{
  "n_layer": 8,
  "d_model": 384,
  "n_head": 3,
  "n_kv_head": 3,
  "head_dim": 128,
  "d_mlp": 1536,
  "vocab_size": 9769,
  "activation": "geglu",
  "norm": "rmsnorm",
  "norm_place": "pre",
  "norm_eps": 1e-05,
  "positions": "rope",
  "rope_base": 100000.0,
  "rope_fraction": 1.0,
  "qk_norm": false,
  "attn_scale": 0.0884,
  "bias": "none",
  "tie_embeddings": true,
  "parallel_block": false,
  "init": "normal",
  "init_std_qkv": 0.042,
  "init_std_o": 0.0,
  "init_std_up": 0.042,
  "init_std_down": 0.0,
  "optimizer": "muon",
  "lr": 0.00947,
  "lr_mult_o": 3.0,
  "lr_mult_up": 0.637,
  "lr_mult_down": 2.0,
  "beta1": 0.9,
  "lr_head": 0.0054,
  "grad_clip": 2.0,
  "warmup_steps": 200,
  "schedule": "wsd",
  "decay_fraction": 0.789,
  "decay_shape": "cos",
  "final_lr_fraction": 0.1,
  "batch_tokens": 65536,
  "seq_len": 1024,
  "doc_mask": true,
  "train_tokens": 410500000,
  "steps": 6264,
  "dataset": "wikipedia_en"
}
MLP neurons of a small language model. Each row is named by its layer, matrix (gate and up: input weights) and neuron, and shows model dimensions 16-207. Each number is 500 + 25 x the weight over its row's rms, rounded and kept within 0 to 999. Numbers have three digits each. A neuron's up and down rows have the sign that makes its largest values positive.
After each neuron's rows, "fires after" lists the tokens most often just before its 100 highest values on Wikipedia text that the model never trained on.

L5.gate1130:491506531511467537511509512532513503475513466525492547533519517508510520479492567512479490479486532534479480565499498538444533538466535469451495474502493493509499490459484500474483455476495508544462448511482515488487490471488491526497501511539484508485521476466521510493555497483520523524466490502465527488482506474527510534531506483494505503502542544490494540490494490490501489511495456518453493494479500512509517504544476499500530483556525577487518492531488475513508479498525512506540485503449515516493505484535504523490478511532540439495502527540498475496523526474461514499
L5.up1130:511504535468447481538463518513500497480512490503514490573546539493506517515471471532479492500465516526529524535527464491522450468492524502452533443507501515477503497454501445484482486519493489545527487491492496509476456543534445485537495519536470495520554476456526524518474439474492484502472546457495489536478519544516469479529539527488508492501496560545534495533531502494528496443450485552488473518470478510516503518539511468490503520501498518521512499501510478516524548487493515520478519524511505504505463502488492490499508487519480499532502496541549477519522489524518523511
fires after: " |", " (", ".", " and", " −", ";"

L5.gate368:471486538459482472500540497490456538502524530565507499476464483475508500501479493532482506521530474491552510507521489525496491539531477514495485519504497521498468511499489490513513484508518541503534508478491495528487519490530504490492489491526499498493512468484495495466492458505497502457467485527498500528513482496490495546514527485491515490512449526515502472501485490505489528502475472509514467525498491511524519545454523504475460512449504517487484524464508502495528468498486483495532514490467444512452526497526481494517485533522504537484471522500515487532517494512506567507
L5.up368:461510488519549535524464487460507515540538557487520474496483490487490569465468515487499508553493481533479453488516505467546507501506515509501483530487522548504557485499508498496516513469446486494528462489532509537495490505485478494501491438529514510526558495507494479491480480545511535469517468493504523538565531530517504495495493488492524483482456474464521409450533518500485493537510485482471465489526514482525522505490477503493512509502520501515492539499487510529461523539500505481476477511509510546497496492536531530513507539524503507501481468482496481492549500509542520512
fires after: "|", "\n"

L5.gate1242:535518469523512532521507478535545502461523496514552509492510488484458514536534512542490476440484509474493473512506501460515516493512482480478530502490479470475470461464499458491506535470481453488493511480542491514494476534503524528509540536488544530476498522509464534520483472456505510497523482471493512500519522488504505525522542494518497513521492479498499483472484499494546473524478489449492476489518536479500509482506455531493487492506480483480532512475493458537486506471566502482565486510523501469516502525495544471543500474465513483550492554528518545497496505509483476509
L5.up1242:487520469493487467496521511505521479521485550522535475521471512501466495468521472470479497489472508516479509465467495451507470452461491454542473525493482493474510525552509451467505508501508498514513436482536503519499475483466557465531475497524505525473519516487507532460496498480510494460465490474526510484485455474473498495507486509490532515513493499560486493477510459457479488513514514508477473516539499526512486465471485511472475522437497489463485501521473479498522501501468504503459484525498484522511505473526461462578530559492526485519519511514510497488531507513515540527
fires after: ",", " U", " .", " Sch", "U"

L5.gate578:533509506540455451503487533513525483489503489442507444512491486483519489505539464498480481510530479454506504491515499535470500569468485473554460483487524517492488505469485548513504525502498523465492491488492477494485547491482475547521496511479499531490513520520512502481524529474481555499520489466510451490501445501513508504517512518532471523444515493492464484486537506513489498484484519493530466535532495495463471504480495497515499508492503491500475501531491478489503517471492477500518507504492463501507525543483460483497485488477524450516504515491549475518510522499497517525
L5.up578:485504534531523493500517504488515534475480492489482453568498519506497481509485519502496440463498469419533492515472468499501466478506506503461525466517521521488503481468482490500522488501478508481465515512484482475536508522473499513519482487478506527522476519479496483483495498516490542502503519506485530507475496499511532501508518552519515520523516475508532514470516481457493443531509456444498488499510525498476526493538504511486520504519473562504487541518489498488471459474453505468497492465516508495513529513497487487524451439511479492547480516492504459471513529486523494501
fires after: "\n"

L5.gate162:513505480507473515522519479481523504495507486537523507527502554501488496504496528487487475512557523471457516495536516493496506481548481504499496476494493515497465475544535492502521493488490435477495503509472532504543509539480501510515542532519479509457482506490494517519499529439481475522497544499468553514490483509513511546471502495503514495548462537515526525510505512487539475485469450531496497487465523514554480527502479465475550529544460496536503472512509507501490464509506458487452501499500483465513515468470501536485502513501546489504509473482475514503518511459499531539
L5.up162:505519510528489544566450492494489491500556500510543540495512507509534521502530476510524495489491513546496503491509519510503503488478473504509508532477495482487541451489519476524507532500490509517551521534536515502532506484531462479499503483459472506449478508529503468443488496478510508509512533498467515505516475500557516514557505475488498484476468538524487508497494489541472520485489425485488451529476483511507505536507510544502518532505484451523458490486507508489504505470522477508462508481529505567453501514486494499470497478535459512531523532512505476467461482504483473502
fires after: " (", " Released", ",", ";", " –"

L5.gate464:493469481503511510522498442470496522494436531480539508488512497553482487474550491496522470505529495484471518480506463536524510496496482540509546476514482471507492584497482496465527509452499522489567492480462499532486517508482554478473476515482499537550511463522454458476521506522475543518498502517491525503496485496468479519470480487496504463521531497509518471532523520499505527498515511462554461518501494495468528519476457508551548512502487468536504524525491501455494463505511515489501475488494525517492532498451498505505512535456488494511481445484464537476478536499508534536
L5.up464:521510481486470524478500490430557470518513501486507496443499514500475539525506508532501493472463482515482560476506497531510493488496469459453515506512478510495538440519542477482501527508563498502483490517513493489482507511526451487524506476521459508489489530508502530498471498514508487520473540578501511511490458484509490526447439510487527474476491459508490522488464501535477506529514452518504530510479489450500491531488495522472480520544484510527496485507500497515457515510484491498510494529513477544477472508534491485588486486476494447509499553507506495506457464503501448504
fires after: ".", " (", "-", " |"

L5.gate335:507475500483476482499501524482500519497509466477523505507524470551518522509475493482471507475484520519485502519516521515484474499511438475499531547541477475531472537487466514517509507487494514517509530455522514459522472476456514488526493548507480515496511495488497524495547475540470517519521564491490491494497501492462557521511493469519490482477493481497459476474479524549524515538479475509487504484508467484481522539487486506548517456513523560456488520439470493529501543515500462522462487530440497507508526531532523480468534551509466503459498523535492509533528501528477514464
L5.up335:479483471510492509549519466500491478511514518533468478516482436488513526498513509507488508509525534484494516486523512521510566488554512508531502548469525494520486475554465495451500511466502477497536475457510511497476491483505480478468483477474515468558501468560464508537509516522485495483527521508512507513499469486502478472503505516524500485457508531529503452510518506459528494543532514488509482489495487498511489455491465513488491497544446535486493539499491510511498526464500486479502482468527496464486510464473471443465481503520524486483513518494463480425509501510520533555
fires after: "\n", ",", " referred"

L5.gate863:507512481498503450434548432531495487509468506455500515512527529479537529527477477493509511551514483502488536480531537543550509481513546513461497491483537468517512487541467502537515505482522507483539532500471485477497465468503514475519497518490500463475518512510514480473497507522540526515539485509522460484503510523484526460538584491510522505500499516503503535517467473491491519470486491484537522486491484448503494516488489488550537496460526473519511502498498447513508547506438476476490480497477516488500497538469510502528533485547463504488505453530496497531528535489478507487
L5.up863:509519448527502524509506546544522485529492494475413485505497494485534507513477531496474514485511499485483514482470492515461522498483495503496468455471476478488507501493494505504467493449438521492485503497485485482492502501533499490511500497480483486477521496504489514513520510501450480516499499479489488496510474477501510496497498516514552513484488509510507468477517501515536502495481515453491483543508497496525520492544479527544488529540527456468526523523536515479489534490503489526499503495490529569527511487509473508487553459527492483483490503522470479490480514503543483511
fires after: "|", "\n", "-", " |"

L5.gate1259:497481525502483497491535523532532451485485497429467448518516511485525474514472455454498481523487493480535500506506467499505543505480490443468523485485486481519475514460470523512514533504498472507532458534512489435464544525473500474519508494492499474479493494508541493503510493481481448496483473498477534517521498514547516504529531534547469496509495515470529472532544519493465501537502493536470501471518528501514497535506482475491469501522517480498496488499547515495439476492462507511475523518490492436500492498514464496493469508501505516477498492441508512475547485498534505562
L5.up1259:501483515514479495502525478502498533477469486588509493561496494491489492523493474466515502492475483465518519486537479471484506538527482466505478519518486448501509533466508508511484503536467573507523490484435514461535494518532487550472495531525472550520511506550478530465488492487458496481498481440478470488480513491505492488499520493469515532518468481509496518532532529479463512504504471487520448500520516454537459519455481493480473498466491507555498475459464500517508554471513518449478481475506502529539442513472490481528489485492542469514494498469493502490505507488511488504
fires after: "\n", "Sources", "Career"

L5.gate672:492512530494495515491490531495466489531526563539506499501493512482528493494533457497512484466499506498489507516490456425519498519519532519534520530478548514435539493475518497488516552444460478489536456516473517526497555494458470538518528499489482486457498516511443496471506513504497465499545506523482474501443457511471481523524483460472507521517476489509503517497529477554474475523479536505491505468481532501479519484525495528503472491472493530515503488522490492445479524454547540544495473501485477481495502534446506508508502512488527492536477518498524519546532480510528549491
L5.up672:513487562504530474554503514547525452507496483501438512503482427503506509519506512525484530534475502464476540525542511472455516499459477511516476481504517528509499468501504478486497501491517502482524479498529500492521494493497456498519479468519492498492517558501473530455459488512495487471476488489482487472551529544453510484471520497542488471498483553516510498484538510489489532442533498501479499506556521474498453510542522495505513473508500477501473495515510520493459497544475511493517531497522504461469469533544503521516490528508505453505526475471499499476511489467484487505
fires after: ",", " a", "A"

L5.gate348:509483535510554463482474487487489463528519468506493509485527535482522455469522529490486565495500522505477481479501484523486513542529507535494464500459501546505539509487514542470580506518483504471526420518491532521512521523462492511512482478502457488533476467544468521478496525512504495544515520473485482526514465493528501488526520519484471536528534521489526477489505532489520517475488464534514454455493507464533511501513484486507537480446509508541545490500491507479450456502499511506478504490457499490498500478473513494526473554482515519469491477502504477507517465570485493493
L5.up348:473531494445523481486494522475527473504483485479457494495505494510483505524470453498503492462534497525466525475470516469510521491503495451499472438526495462459489484493498512471491470476544537499508476498504493562525465477488512506496471485491495543484505491514507504533518546496540507504466484509508489537477542466502455539469490482518538499464499501482501482512537506490487475532499518524494502499496495507531476497467488501526519520501479524506512519475456518483497479470496521497497474505493475524539491507497509504484494458546467493488472526571533564436492491517516495462
fires after: " |", "|", "\n", ".", " ESPN"

L5.gate312:528445496470520510579525494541487530497536531463504496483449555492479553488463523470525480469523505491483491477489475502479501483483507504464505469541490462495517496462474476488539506486524468479523480479527514486505522502511538492514495490473491492500502495490520498469444548461541480488506510482513476511530486500518531496510482485519549512476514499492482489497511509472566494530516508524495505516547519486495545515501481501533495484495486527574492468517545522505495517507499482504447501507497471478501487522471506487522482498466514502499523506562538503455504522520486496476
L5.up312:511509529507475536523503474495507496467487491517520497483513545493542510476512535477511521545495497488478497525459541460516481530514499486464491510471485518486503511473498521486492519475494503511462493455488514469472474480537511478468496513502440435505505512516510517523460522532481465452545489484522512490497462510502515543486528509496525534517524534499533524507485528470530479541491476552479507510490473488477512523521471487540551498497473497532486504504508472506501521549522489474520474511477492477502546493491491497521492500517446494517571515475473522491506511486557462498
fires after: " |", "|"

L5.gate1279:532515537487470477502468532569545516513519525537511494495505525499479459498457488460514506500517430534463520502468519494513525502506485464499506518524510473508531508454503479534471481517465520464485513547536500517504526500534477501481497511549487491546524473514495545507491478535529523497473521509487524549510524477463545524484521508507491481531528504473502458548526507510480457517494504513445476495520500501521529525500503484504503509493485515532509513485513508483520521525518539479465538493499484486473540490538472489527499545477538492512454490463488496500555528491542509525
L5.up1279:512504506476508552526546504485555544565545497472514467508456475465527468471462488544554494483496461515539502532498527518531467485509493518478528486499508497490477494473477505487524505516541474493522508548485487473460514498455529529513505480467495544527510455462501503528512503496492488495480469508514477449512522482513541442525520526485516474494493489499522530492501520477479467507513498476490517489508516504543533501506484508533528485480500471523503503510521466503474525508518466537496527499505520530530493483460471502493459476516457485492536488524468511476512509478485510498
fires after: "-", ",", "."

L5.gate1376:513473445511517455521477480487497535487503516530497534482547491520485507471512504469457478498526520541526451510488474473458472565516499509463495512502470498505491462515512477488548511478534526511512473493531514498491495530481497506530475449474479541475464460481513473526472492543480531510471536515498525494514572479517464470516464544486502501514482527505483483485511518519489470484533493502505462501469468479540521511502511489464463505517549559527450448476491484504548467524486465471488560539493532498519464492466513534533477489481523526488499472516479536488508480491517477543
L5.up1376:516502526495530497542531491572501466533488441493481531479530484453508462514487516491489477530499501553468500530526457535467498502538479522511466498480510487495512469512501504511536518481500496493473491528487519531445501496525494535492504510552509542513466501487518494509517505515502491502466512530491485490524488485508479501506469484499533499452489536483512488538524478502473512523496519444505470482473517433548514478470503489499476474499553488484502458496461509499457484490482496499503514463508498523456512483477484525530496521501567455459542478518482509506545459518513497531
fires after: " |", "|---|---|---|---|---|", "|---|---|", "|---|---|---|---|", "|---|---|---|---|---|---|"

L5.gate1307:533509486504530540526476494503482462510518512488472502492528500507510514526511511561513501514525529482472488518498539497516475541477466517516511508503472474515523516523493530503479499497473477494494518534482478451495470515475555523461464497482499492499513537543518444505495477501465502493445506500506441528490475472480508488505514476506519543543469506493473505528478511546454461528479499463475518540530549523542492534524452528467486504523476491482529490514475500472470509496506474462493485511534536537498493492512496502481484516470516512489540500508502520535474496464497548461
L5.up1307:497509475491468476486501499524500485504509515487511507486533491547492480446555498541534556487499501482474468486539497494466523513488492470469465496484484451504508452491508516457492498491515530534470475531528480458539492461486497487451493529468531521515491486469484511440491534474508490496477467512488504445527486542503518488508524468490501479536509505531551507496474532492485459547490506486472506551480500516496504504489516484487516509511501511506539518510497492529451471485527480498495495497530499460520476496479494490485483482490497517498511471499522493522508485483487511497
fires after: "18", "19", "born", ",", "17", " 18"

L5.gate1346:460479483535499469461538472485493482527535502457510494488523510460484511495465503505464507501522484474463500524502511475515536519494541514468499519471486526455508493479469495520517497493465504566450505499483452527483451486467532510468512469502477474485500505491465479459516479507520531535562517486513475531503468502529485535458513511498560475457491455531520493517532508496472503513546485518503466525482482536478483523501494557533498522491490519524502503469492489485528494502460501481543521511462475481532478493496487500511531494517534490520513500493494508502496517493510489513
L5.up1346:500504512479501544536475444496487494517502492491521481493527505491511527504459484506541547542508476507500476521501527432531525515508526500475485466544471514495476505485488464487514497484502504508480522470518501451516480552517502542470508547536518447490492507504478525473499497479508488516524485512515449490516491488482520518511502493509536460451511471464501513524478498541532496499500446520491499486489492494458526522480508543506489499466485487520474520478455501492510467480490473475499558481464499548531459492494487469471479517471543484483491501468492473439535461487527506494
fires after: "\n", "|", " S", " L"

L5.gate928:559471522496504480557525513530527464476483473477471506472534470513479530498466495490505511498497491499446492503521470482535488544515501501484552480465484448494528481515528519476510488530511459428508509499511504477473479474529509491465500536504522519479454503521498493545552484531496530547484490498480478501552545510499470469509516552507520495486519495468470541494502522511491504469494487496502465509522525496502464513487505470496494462513483532483563520503521481512532539481540465505533501485517510508494490549496515513521478509457516492470470539522524517466487467501470488503
L5.up928:429486469526496493446500521511480469500488504567508517494475453460518459484467515523514492483462520498514560491518537535517524520541550538481470533518483457483495521495497541483479525474486583513468524512525520553463520464506551462502494516483485533537479490518475508515525489451489516500483516477494486533497480494513453503491473456500491514440515496527468438498490492442505465527487508485483502503483495487496512488504541480557473482475457462486481559490507492524451504483501510508486486505484526469507492484501471521523477518536502551519525532468499537551499464495524506500
fires after: ",", " August", " September", " April", " July", " January"

L5.gate528:515512453511477483476486459493477487493514480511529507455499537473490481541494500505512494512482493493518515504473498498508470480492528494475542491537498490520492483503488496526492490529475514498482526484503471475518516462526488507519481449482496483489515538477501471502509486496497548506505492522516470529489525492469499499480463507515518545451500463529512494444483503525509506490498511541496491539490484504467516521479501536454501466487482453499567512465488477525477533495489486475525507536506500479495492510513527450513528470515483467518512469509533476506485462470507474477
L5.up528:492482519515467490491494453562466473523495527479512470469511514510529487472482509496542449538469531503515503513466465529503530523557487534508532498488492515491515496472502524500507496506469496521524503522507499510475497520522490503565584530537508503479485474499516500488482522512490502490527535495487530500520467525465518543456506470491512474510474504491543460496501486498499493500510505513504468489517494522571493521508497475479493519480552519529529477497519502506487492504488475510470518480532477499495493540481523500478435505516512495469505436503494527437497506535451510550
fires after: "|", "\n", " Episode"

L5.gate693:490505511514484508490503548500501494494484455432455450528481468507535551479491503508521514491542514520463515498523528535518503559478496513491467503483511487486455514480540469482509472479453480495523494475506517491465519491403511515537524483474493559471489480474473503502517474486489479516544552486512543496487476461494527470502482501476490506508529530470506534497472483535547507552476523528535502510478480478525534459476470506506484501538535525455493500456520518462501493470506514524469510509505493510529507461509499499499532495514462532477491506553519527497491503492506505532
L5.up693:509521483465515502475529508468545503528512529571519478508546464523521450494514515457529470490483523523471488498514529479474486516541526516492493490509488496537446502459490513475502468502511519517512476543501459476478513522487514498486526479537482488510514522539501499476480475486510497533476534498496497512492469442451493485501469502498460483509531494468530509535495495517494476479536531533465500544504498513445479485520505482493520541528533510471490463525494495483512534493528509530502476530542501487465528523554498509432505470478534516499522503472496519510488465507454459511
fires after: ",", " and", "),", "\n"

L5.gate372:503512512480495518496532497509497494513526559509489489503509484505498503453519505511494513511500490512490486500490491486509527534483514472415467484526534533487510532484490479528475459500520498508468487511499468490568481517524481527500511540484511491503493478481495546470526426521460559495547455520537519517495467491526535496488499547510512481560474511499493499458518524482462447516544508506537493483480500490449481511485502511479501498469532515531485484525484516461498467512480482516463484493490491491476503428453450478505514503518462488535516513501526441482453513474503522491
L5.up372:561511488504533497509489552528472486488486457594508503513473488453514536475479504472498506466517535478494515474524557512519497478463513489516456505469480522534473492501485520520520487453571483501500480512494439510469519503512476487483513480508476509483567516509508500499528475492501503544478492518471464510507534533508471527523457498494528493517519453491449472534483501491497504518503509505486503508495487480513498478507487490494524500522548495480489478492533495529468478488523433518520507475519478503464542533512482524480486490513516438489486530489461519512546518489483526503
fires after: " the", " |", "The", " The"

L5.gate1019:512452502496528460511491488515485507500488519474513511472478454496517495500522498502523470536499457500506522489493450468514489511516522505535496492454501476449508530539496473520534502527470485531501485469498455506421522484503519478530494521501479545529515507527515510518541486482498532496496522519490513513495521559465501453407504492536497539492501498487523497469522511506507496492495506511474484510460490490477551506500520506518470516480448550509487487488506481496561470485528517486466534448463489492461510526508493473496488489458491538503497515456503516531544569515470503514
L5.up1019:507483520472505508516494494517528511516484486527496512504510531490500552521511488485499448574453494447516492517493520543516515517505541495496504542485515540526524504513522511470512450512474506500504487518556483509496456544502522564491521481501532506490509488502564511489474486567510480490536487536531500497486468485511462512500494512524499482460526502485460500501502497455485463480481464543560518477495496522509532495493498487512474529490518487512497472521437503509505526501513478527473470486553522502513471509502503481492429519512466515508492457499521511500502510527561498489
fires after: " |", "|---|---|---|---|"

L5.gate266:473534492488494472530508500498460503448473446496518546465517499489471482494466452515538533497514491494497505489475544495518509488507481433479527481498506516510473523522499502502516469461493506454534487527469506553461485492495500544511467478513477494492493492526491535508507499524520510449509501483481506541490523479504505520526432522530518479566517477525523481519524529507479536515513475540510504486500561474470526495496490482495464504473512535449494499472494513496455509502535486517545456486513501521503467464479474568470463464461496539484483516527551465524527492519547518528
L5.up266:514502510493498529505490489508472555517495514494511480566510522556471505510504507512453463535489520498537505532520462525494481534510537542482505519525459501478514527487458494501479510485510486494507484454483482476522483476511460467492491449542513499519502485525489431479495521470490486501515512484475460487495522515526476500543509463497544503519497538425517499496505503522457501521455522512499480527526488538525526508560525526524443518444507530510467521508452523520480520482508515428504459540538495479512557481512502507509472483535490529453477497516474497518495496486510488531
fires after: "\n", "|---|---|---|---", " and"

L5.gate1063:478546545493483506516492462552457480496534501452537483510527531487484508488483486517564486496500493486556545477486492507491532512496473483533527516482483465468533507512460501484516469461485487525507505506462504520443519504479479530502483489494504506472537508553519488478524511489494446508531518499522489515500475531447503527516539489483558509464464513471527463470485518514553490510484476504473452503463472473498538517524479503508499488490514502521516503458501538475481485523511464463492475503500450509469601515504503465459495540481559540486451472486488525478559539522516553482
L5.up1063:512493494509497492502535470488474511491507473496540504513526477498496521488493526481505538505536543433535524474490475511508533544535469470493547493488494479488481486476488509500484484484490520567514522508455524506455491452498544512505486488522469514466488493548475478471498507481526472533495530516533516480511487479499499516509510475488508499513544513452463493464476491513516500535496514519491495468446504489494476461521479513445465504523495480487491523509462526538496488524509454485458487505491505518503511476483494486476497516476497469494488510483461515497485520473565509494
fires after: "|", "\n"

L5.gate244:502518506488503467560550429473454495516522512505495494524480501502586471532564511530541487499513487533480492451478523524526523500503485517498463502517481522533490544565483493493502460487452484509481509534499475520479523461456537480489512514483508533493473508524533477533514484489498490470505509476508490485508516482437483461525527514495474498530500463499501490494465528529501482520520487506469519494503546478436536494474526508499484546485477490468502486473511523518467507461540508466520471500508490497535469513547484528494444525461481535502526499459506523489489487448517504545
L5.up244:539521512501468457548516543539528468491474545465510532512495459483491511473520487476478509515508517486478512497508521491508545506479511549498444479475514514481475492464485498500483502522498521526528497462479497528575516520496483480477524512464478499487478490517504458479528486497482494504512524496487538474499490527476477520445523484520501475485482539524514511486500505474500446510541497483519536498477538508520476533499527476498519437490467518504492471504488475510483485476485492513490493491490488506482504460550448505494490463490503546472521515493479494536498459502499503536
fires after: ",", " January", " May", " August", " July", " C"

L5.gate1284:484503505477482540506510484501502512509533483455522474527480509505418534514481452490461520440515495530491524523505474498529472460509505466498515505501506490530493465498493501491456482511519471516513497516479492534483508495473504507501504503468481580514517449509520526516518512496496495460491485506486496492454483512478482497485480526512473489491512477486484516505490487482513467470503504508497514554485482481523534514485474479544510496519499463533474495525535504528541482470533470532464516511482494519509434533503466522449540535500493490528477487481548474537461480505487500520
L5.up1284:533517503469488514530524519479484497530515499473481518494504523482510510508525526477516539517485512513490507478513551484526514510491491525533523465454506496456526529543502459510509552517488496529454489539563497508476504480507472513496547514505481491517535465485509518468555513487534501527510506498484513505487445535469528549490500482484519509487483472525493502487518504484465443493477553507474478509464517473475499506510458490495533503533502482494541506495515466517472484442502521477521488509510524513488559502545453488500523498491504453511466500504515470497498459490521500530
fires after: "\n", "-", " (", "==", " \""

L5.gate175:516484473473504519478481484490504498447480517524486508475502521460528550502511468518501523497450495483525490552479500488514517524502483489522514490486535459530548508497490500449467530464500453513492558508513474496518511469477495519474469512509492524505475519511522486535526527526515516510430477507508524508517552534483501497513507532488516480489487485502499517448481557481511483508450510518460511524494478527496497505522500536533521519543440489515452490519513489527498501502497490537455502512442481510529490484490527530510498515511518543486504492516498520497505459543553499519
L5.up175:516456505457481511490505501516470511471491501526528498483458492504492568578511479523492499470457549518471484526517519507483495473542533470537512487445495484493541485497513478483511558511499468543545549464451519528547505482487485483490494487516507468515497493489502451479498477500501532494456494519455486512493526434517433494516539504468511507517537512469476463505505558523486475522510520500496489503492515522492488516522498493503542483486452494529484475510507544519542486496492487527505487556500498525517544489470563555460466520482520504492510473469472505492482475505554504526
fires after: ",", " (", " in", "19", "-"

L5.gate1484:525488510538451515526465483509494459527494553474495457527503488513533527496516501489485491501518505484522507513507488495499470508438424482499529511503529504468528506478503469483504489490532510528501532533476476461510537484521463489503524498500518525511513522519522553501519503525488583505499505488502478494483480479494543531529516533526508525512522521496537492482519538517469493525500506508501505476498510478522565480485527443541542462480494520538504519513468511545482528499520543467504497479485497519514526472483494496531465537482516497503503469463504448492492495523503505477
L5.up1484:441483534508466555516515482528503497484524507563512530503490465514496486512502536544513470500491564482473504523481534536541496500500489496503508472490464473515493473519513497511519553485509498509513483501489484518502485483527516492492512495477455475538446499504518469461518515526476505532534481500526529495526507474516518517477523507498518561504501494556507457425462515491506506491519483519471535446516491479496551501528521497491536483518486496497525505484445490549515479504491463487471505474459468499467518489468516536526509516456527509527531549470469518467489507519492529521
fires after: ",", " the"

L5.gate1190:493485487510501510560484488503500505501481464506529502494469468528496475489528528480513531499503511527514483493487507537550478534524493461497458473495515490489506503540474506537501485517461488512486489541512487508489539515547521488535503526538496478481497447490472531508527515479491509495503448486497513495532502539496495504526474490498482515503516522458501447518511485546484456523444508481513502524529523514485477492508484487492445481468507430481459481563489454514447559480497505484516489512508432529483495518488485486486483481494508556487520570487513443518423537493527489502
L5.up1190:495485535501472472486479501480509521505483523489493503521458561503488503496546461506464499572463505519514508480532521531540527480514518456497468494522507505488503471534460468497509463511549426538464547498495521519476476490492533524488487466479463521514493519497484464492527493490529492466504438482525533489516523504499490500476490497530492491530508490500517434492534505524534505558481482484461465540463485475472514488523521498498499511485477473515458449466527510551523530468508499506552486513545468528455498463492464506524479494469440534510532500529516459505521532485540496513
fires after: " |", ",", "."

L5.gate206:514499520448567522487480490464517498513448507481548479462517462434482488461506523544467510473501538489484494496500498476497499487487500511526480475482472505476530527549489458478496524488469492482481534524498483495487520485504466512496518509514533509509501518489472509521524490454500494527511548520536488504484504482475509507541510521555456512449472534487565475472523481460531505486535501512511491520483531514525498528550458492438493503510499519512505480518490568444541549515460502495473492509493554522461484500504536504519496497502475511514503471475545446466539539525528508470
L5.up206:488521454483503557499519492502565527525507546482517503511499483532496510472544462522541525541489533556520490512486523536515470514531539523512498488453464522505472483508517487509492529511479525493550516456539496491521587519504492500531472549482494484463446529514502462494500501492465471488522531521471512549540517517470531481484545513485523490507515487507484473429475505478463476487509478491517478527508531455478501548547507505527480524522468508524514490473528454495476512513516503525514494481509510457484440496480512524511535464488516502495484471484502545478510442494509523528
fires after: " (", ","

L5.gate576:485455493536506496526480499474518490478505451523537472514489465492463497514540480489522511495490479513501458514532457518481530459463492479481515501525545489509498471434479515497488489498533463468509522490530465488483471497469502502492509465483530508508551480493523526495487460547498552502474528500524518491479496522516470496504451499512473508506515498498495451530541518494508488511479504523542496527482488493499514461483473486484519462500538510495484449452469474509537512512531505527495551492510510501500492507524492522560480490506488540495418516540497469492447486509504466515
L5.up576:508498509509479504509577505472417502486509515514539550493509497508556511486473501480505479523491521538498519510531543514498496510523536503539494538475543481518497528509510532529531515481506500501506511484504509564536544536443516509497496487476519501519487483471465468494520459442496499522525513476519513484512509471489484502529490499474451497508470465487500500525488495489471497502500506511488492481470525521530559503517500498516488533506500502495537484508504522496473469536558464515497478503466516473525484484509498528465497512523509523487557495507542500486456552530494499507
fires after: " =", ")", "\n"

L5.gate881:519496505475517480510488481449521474473509521481536534497488514516513497553516487552489471515477508541482513524491507469503485514507496500534498522510532477460476481487496503519537552492508532465501565501474476489513525464498490508515488518472528487527503483500475514507530476508473465511455527507478513550500489490535486482480482497522558543497503510530486493523473469500554498477477556493515532509505456493569517521531512495531537510490492481476453499524471554501523502506536535509492464501533510481473508510470520507491501478428460515438505531546530561525505516494496553470
L5.up881:517513487479494490513466497530450466497513518512472514472530489473491499525499481505477487501499464492489525489493489501507513553486485494490515506509505487566505481526510552529500501524457488498518490509519520525515506495498472528489509461514533518482566493452521493516499513535500540476507482516510517529504494500503493495517495534522518473518504557497511521476489468475504521521574490485500484480475491480511503528534525487505542507543422503470463503487489524467496484472465512520521474484472482516496480494521444473544561489487487467472513486517447470522507481501525434501
fires after: " 3", " 2", ":", " 1", " as", " |"

L5.gate1377:509470492499479535537486470518481535500552487508545483475477483523506472497504482494504502487524523476515512468530456499501493489547533511474504481491501515523509496446545471487476522469534554499517481499528548505469529503473504531495505477495519513499516462505522487487530468456526552518524539507521466487494473458474519480497475475488538517527522531523498482465481487531487473480451517496481475473509465517504520507477520501530484485535540498516486476464472535567510527499514536518501507478523474479493466460510460452468482452531474498494477500518509488492467535513514550538
L5.up1377:496507524520517523535511497484485495486501507489532461478488523511495497483469515533510526507507517508486470516517503507502465476494524538503547489432484491522488504487528502468505483513494492537466472542483502487500472510525532487490493494467476511482508503515463513509505510495535518516490443519511509463494558477529496501525479524520516505491503531484499462528499544479492467466484454485550517470507467515515484484522459500522422485528508540495514508513489492522521516546477478496495491463477551460499508494509511502491521513504470536480481480499524497486490481478451526502
fires after: "\n", " he"